Weights of a small GPT-style language model, trained from scratch on English Wikipedia: MLP 448 SwiGLU, vocabulary 1291.
MLP neurons of a small language model. Each row is named by its layer, matrix (gate and up: input weights) and neuron, and shows model dimensions 64-159. Each number is 500 + 40 x the weight over its row's rms, rounded and kept within 0 to 999. Numbers have three digits each. A neuron's up and down rows have the sign that makes its largest values positive.
After each neuron's rows, "fires on" lists the tokens most often at its 100 highest values on Wikipedia text that the model never trained on.

L9.gate430:474474487424489524482535582464500548532485476513503458496407486507450506561546558437497541458471457496525490457531488577543511540454501516499498463469488525555491477479447545468411502445510532574556474601473485544469486450542530477533617510464523545509451499459494468525514552501484516537
L9.up430:473531470451473520497532549489507547520489461479482454508435544522473462552517542470470556478470465490493490458527479563513478534432529552457534484426493472538476543482433463534433522448513510602558496548495476563479515457584589514572588453467530516495497501484480527527501548521525560514
fires on: ".\n\n", " |\n\n", "\n\n"

L7.gate183:488491477503442458503520537457549504440489546431566517477522453379441541541553535490460482479470390516526499533486499543469423544541494511511563580464491470535482480562525491547541602439516496536531491455496558545473504439451510483517529511507517500467472484458456550532511525418485475531
L7.up183:480455460546431476498464531507569534463510575519505513548457483513432538488476464470475513547556429469528446497498444536482506617490527549538518512584504463467476444462512551543524560485511484506517553520516560507519510407471508549504512534498429468538562445417482490571526518516461455550
fires on: "en", "fer", "^{", " num", "^", "pr"

L8.gate381:521500450501464494471460461486475501455538539516556500581425543488566439497452540449606415472554531532499517526441519439541453479490527553511447550448523545438539502556439454530442500491516468458445488470520415488461474471516440475447490567444449467465480527486477446499437454516491514577
L8.up381:548459516478454555464445498606459515474484510559563502479543549490446516408510484546357439534415547527489490484506536577556470485444465471536532453462454542457489505561506486484499480500482545509531431519484494517451451464458436519450576527487509517544519523478508530540521491546539512468
fires on: "ir", " of", "is", "re"

L7.gate85:554536485538532456503474510486500526467518511502444435567498490520449637590535517494520470469492600505562504571526519426480555434499483519452486554483450477487474466465523499416573568479505485418468480547505508538485548488506547517492498509493531442511482543402511533541485546440527475530
L7.up85:530550481488500454516550482481472492497533507494453543487496567605473532516501516516491445461521528555543494515538454453461474497525544492481542556452529521511496537533531515410527468504515513535477468552504535558529415519498578483507483538517520498523440458458538497582515492490430497503
fires on: "T", "ot", " T", " t"

L6.gate227:476455572597522442558504490528469509451559561432547495508506459517519495500484523492546530499435503499460464463493464458546512504505470509454484465471492517477511470469477459482521530507483454428525500498450503399542507463503549462499578452486493564499446442530555488535483493518509553480
L6.up227:538481547606506455518564508557480521489552531411573466467552517535443467467517504536457534510447489498417428496515482477558487498447504483514486498456523509491554477481463459472504545503546443378518473488449526440546499488474490492547546492505472523486458459521525504477464477565482522465
fires on: " o", " O", "O"

L6.gate260:482419519498474491511507549555510534532507497472487488492493500499494508523493475485513532477483532493496503568498444546479527543498488515464448542544454545465522499462488541435409483491512459417467577444556461549484509505458487506531502494444495520574435474536497446514531503520576534419
L6.up260:542422479494458491516561555554478546561490545452500482466500559488521460497510515511497533477488488486456516514503459573458533477468485510479494491545518582456523551509461539483453496521481444473469488507568475554487534534457469490508472480443509522568428477520523473484507536544492515337
fires on: " o"

L5.gate427:490492532485452478453464495563580554519529509562526495546508484514531590518436510514474494457502504455504511472470553448513515443464544482587528502525506535522526463573471562448497521514471458452504518555438462459583507437508543496479516502462520534489448631513513529527518533440502517467
L5.up427:480461474468601516496487568494536480563536546570523488463430547579485530544488517492464478426530472528489538447411471430478504539537555485525559493490509500544478530563461541429467485523497536478488538566413505553523494499549496475502549581514514547429467512520472534479506508482474491511
fires on: " T", "ell", "T", " and", "oot"

L5.gate231:465546448463394551579516500441507495540395470454484483472431533536502468515491506452491557472470518451463512502493466530513540458476454528517506462452484465553481507463446499479488553478525481561552488543559501518521480497510558473547575472449482510542480575389440452499508454484550519503
L5.up231:447556505490413519525475493424501529538414502521442487457433545477524485492473515450508562485492501453492545491484453507542499475467450513532486506448487478531495479454436479483524539507477501551570510533498488500518475485551581507518595456456494486494426570399467465506504479484509487477
fires on: ".\n\n", " |\n\n", " during"

L8.gate343:564472525494521517538461605513535466517467500538493558545475499528506525521454467510499529510501449494525540487596423457434465463502429532471473519480475492545497446476455483436531501458533522445492528477517514469486534512442476499510501458470565419497506545512486476447514596452563519541
L8.up343:536460476541502462513528502499578517499571498512555457568527487512539460466509523564490521514525406486448452530569460517413458453485601448472498482470488483455497439476483426453466467518430519449490521521540483492448524428485477484490491494453528484547496491529445469495463462511529540468
fires on: "m", "ver", "om", " and", "ay"

L7.gate396:489520563513579478495524504519474530540512547532566499449533538493464480574482487460509410471479589503462454487540526456495513505465535546428437455537477457520548483425560481494478515450522495478561501514541426493542494463454501516497465534559512548566514542507503539543549485521480526483
L7.up396:475439498531534540440442481474537489520489497475484494477464505453516574501476523490537459492476473448529520486533513436510559449520464567441467518484448456578558470465499486379501473462494578461507495532461446533588512446504577504525491555538538519493460481461488533475519524576488551510
fires on: ":", "erv", "port", "==", "osition", " and"

L7.gate410:452505489556491449501510456444520455525449529411424514524450557412449510468551458517507485490507518486437518462470424509594534458583502574530462511486543525498502451548469595494457474544512471524464489523445527536520537486529468555509562477532550513510501495432509496523530535478506489598
L7.up410:458516501487463522582522525441458447462464512427481510475555565458492546401556501483509490532509499482419580504450465498517532467566473555570462546487526524521467442512450593507545525518561513513486479562543445505470543498509563529493567466504540483495551527516529467476458476480483496587
fires on: " go", " At", " On", "fer", "ed", " at"

L5.gate393:495467481486582537530469473507566499537479442521562470476495530459484461552451404481466447458482489526476516489505476443465511542504456532452515506558475499520552466476495483470509547563529443549535488595538458560515508529408470566570516478507448522503497534559536577517532477523509471517
L5.up393:507483523459553568546477502496556487485531426535496512476397440463489413552435453518537462455435524515448515484438507432503529547463474513455535438529488485513531564467514466454415516550518484606519519581534442497518512496507500494470476525534548533494494534495481480529526467504573526513
fires on: " and", ":", " /", "/", "ft", "-"

L7.gate158:546533476513493518455476498488526529489434528533540500555482411465443563523457492405460550547511468480511532537518510467511526442425480529534516521487415493492534575492433419474507511506496509482498517478399463479461500454484554520523547392532456573481548524495465492539475521473519473553
L7.up158:510458509490508568544455522539599510517490516491524525535493497511599456429523501440465498455510473524525459490489520468441522477541526505585560490559453449447532554520435514445479505532488515531544470532446469473496565531590500446553510496568457549485456498524508492511496514426532513520
fires on: "T", " T", "t"

L6.gate96:510531475473517484501465470476513502464542468537501555572464448528521490516582498447488478462423517538546477546513602440510439516521544495454453462505524537516495472499522462538506546435482435487498472513499482474451486529493523549497455546530566467420568556461480427517499477445471482562
L6.up96:492514503479536449548469475439542463504472442539532526496515519519544474555550543456515411474480499532532421487470526398521480499494535493391556464527461573505525464498482477490550540470478441524528521512528512523433554547507544517563490532501515526452573523512507448490458450539504518534
fires on: "L", " l", " It", " def", " L"

L7.gate230:517553515473480400457501475452557575504511484568552541515505486443463516503602481489461527458495552467552412470447531454534423458516530569524537433452457509514480485522405503492502504572435445520534546509446574492567488479447485517488437437528535484447460512449473530531508454444549514542
L7.up230:521525496457504412496447486508531506520482490460522543516525471490512466547541504466459572485518550484466487464451543415494441464460492500499517456503470541493479487497421510410463510545464475466524465497443531538536443448480521442530484532530522457536556570485471561504505435514601517542
fires on: "s", " sh", " m", "ess", " S"

L8.gate438:527480503502591517499487552453479478477475484535484552516468422541492526522499469536547471484566528457579449517553472501565518493551454520515480485501467521445493435488465496460522513480486542540414435516437504500432481533460503569517401548509481543495472525484434550544575528492488553435
L8.up438:494487491548501467471542529531492539510468494500416519408601503523508479562478478439500482479499444477507428570508497549531500542468459466435558469551453492469477463418537485541495574462508533465469520527442546498462496508564493445460568553480493525535538486457458550513462521555441559505
fires on: "ast", "i", "ife", "ited", "an"

L8.gate159:507426474570523497581456452534542554525511527520531509548470503422577578563438467494502545458591547500439512424440507473433486540498582531492521502453528459476495524511417479485475516492557526472512521511545487544513502562520535548486492514521516400439500432582554466512571512459474523449
L8.up159:509534525480521502488404424412526547490514457456561536464378540509505504432474457486541475463459483471511535522490534484462626533497487525505541495496520492478422553523463474478459490460500534495528474459531453498423505519480512488459472517484499460489550440532531475586427406496509526521
fires on: "f", "he", "ir", "h", "ough"

L4.gate150:463488505506469536502536476484519427455512534459517528554550442464480575483478483584516483489478454474488492542453506497428480481513474529410524575546434457432535509491508524476512477423534476545524565445422491495461525465477530467505499499512458481587606361449474468465465487431535479494
L4.up150:477495479520441530544510483469492388461508505485529535544549443441491587502449478518482445512512486498490482505448531490496509489467515522390521558555433445445521476481525496479496464431546506521498538411420534518475542483511552461486461475513435513544588399462465494452459489457543475504
fires on: "en"

L9.gate17:512433536508444476484561468511529542544493513516500498502522546483538506490479422496477507465535601496434545514499500489469507526525527539489486439513438458560560517465503497553542611517487504515461472520459569515397452548513584423484501498545529459471555449527528475527552522519467586456
L9.up17:483448539445467524443490483428529490540511433508478491498457449507543508544539519430480555576450529456500507484543529543482498520454564521479524433473536469442453489461413493455523516539513570460467587465567518484485511488451517499515609531541529467515572523569460518540540507489559507559
fires on: "f", "l", "h", "in", "cc", "out"

L8.gate110:493496423456449515491562494477429527539455514497554477512501446549552525492592488480485500500495462530577495503504525452440409530518491486530486452514544464543529572535464429540516580436553535514464453423498519555521467476529499519563473449487524530483512567465470520518533542431487481607
L8.up110:431509509486552535435560538576452469447499542568437543487587481472515479523549487475496516502534415540545470518582517492502505535505488476477482607552566462478479460515542497502462555456462525513518511442464551492475475434564484529567454612456531505511512502530546512508438503487447497466
fires on: " $", "un", "ip", "^{", "$", "ire"

L9.gate152:453498550471462524537448462543454442545499465523491518541609461588488554449490530487571528502461534539475533586538565511515477587532468419444513465516469568456497455524417503446462519555542483559482385501476463460510506545463433516500530497455504481506471428510483501499529511489548493443
L9.up152:513483534427460414472482480519485458493450532512569504534551576536476443495549562492489466466494470448463437529472461503496514490541460514486514527502534497505478503447511482423566515497446560481402495508472485477545407521497473544571527520578528468484605477548470489449521427469506457582
fires on: "ent", "ett", "ir", "resent", "ad", "old"

L5.gate325:437434492527562464521490528489497521460577575462481500516563465580477470465409386495520491488465503547495479509472506506533477519493450456485570506486477486444574548521505466476493500463532521402497533502433423489476493509525529412493551481508531475544525498493537523577479477506534521484
L5.up325:516488472548530510532540580435514443464518526442428505522537508522496462492507469469457539453498521515466450496476545499478521583476447467509530512488505479485508434485459466505498517483503531470474586573438534445554536455454522494586567516427447540473489570532476558503565583599505485447
fires on: " o"

L6.gate136:435527457476523446474484502471572486458467532536539465543496634474491545445488505525511462492497533467563551549500537467566515531479467618477493457547456490469502525561560492549524465465522541517459422484479492509492504520503427533540538480484467463539517483490441535515448467482487514524
L6.up136:541531511508524460527518497464550494524482480547500471560514593456465494503474513487471516485584503470546547561522518537535520472520469548507472410482487564501501551582541498535534466507558567526420459523467547460476504475491505514472482463448461477510501470485491462530493541489462517565
fires on: "8", "7", "9", "6", " album", "5"

L9.gate52:563467444482495508458514481521475524489436522529514503537470493412475565539512575559642531466480435583507494526487539494530499507523541475529476521496485488474529458517479449477489490445393477522507478544502478438503470514517542545483516488435536558536490516519539415528519459481459529540
L9.up52:527359516559473517501504456533497491464487559514499489550515485530490545493449500491492509490456470517529509509536505505509441551402545442542480482514495547435500503453436421468481477467465531464517477461534500406485520531472556504473577544420540481489508495421486579456479551561545529534
fires on: "re", "os", "ol", "ic", "op"

L5.gate363:518553486513475524556475467512450527478464606502508457522514528542547415526579474420432511484539470485570508502585512439472457492502501478510520553493512420503525515510452505440604508512456521456544542543436519518571454486544461471482515478501533514481498547500510455518473474532426518506
L5.up363:513484544469502619537483517519497437404539596444502504520485506416527496552520504511473514448503441521535477460523444461463476595441505483528552453477512484562456482556480537494548470437435562452598477515460497532497476525524471503466457488472527517516543532496466481507474479587446473450
fires on: " is", " $", "$"

L7.gate102:450552486540473475492456445518469494517470504546432552465528537493504485468466467599507519528556490471513530567509501457554596507479506555530533496485465431565449525445520477496572504531505497552518472510503520492514474446469533556505523466454490482503499496411499513531460498520515536452
L7.up102:468518484568498497512487472463413490508470477476474512450507511541510522499462479564483519498568497523471507577592498530580575509452431526471519497475404498542472529440523507517469522552488514555489413525414504521513488457529565496508497444469445425461501560465450558494424484527524538543
fires on: "8", "9", ":", " |", "|", " by"

L5.gate140:450475471531473510480488482574449480487535529505492522565603433534524486554508542521460501439488549522505466532517529470467390526538546481554500511512539522489543527474564505485481546559454440482485503483489429499532484471432497456478500500502520521499524464516509529543500438447451487583
L5.up140:507495516554468559534511498494501499517427509515469483447539484473577439554527611513486506419478468490510452514500495408458484535528462525506582548456539521566456436523519514526440532522508453475512465520559500547514406461525486445514500553442494486550511503505440556598469460483529517523
fires on: " L", "L", "R"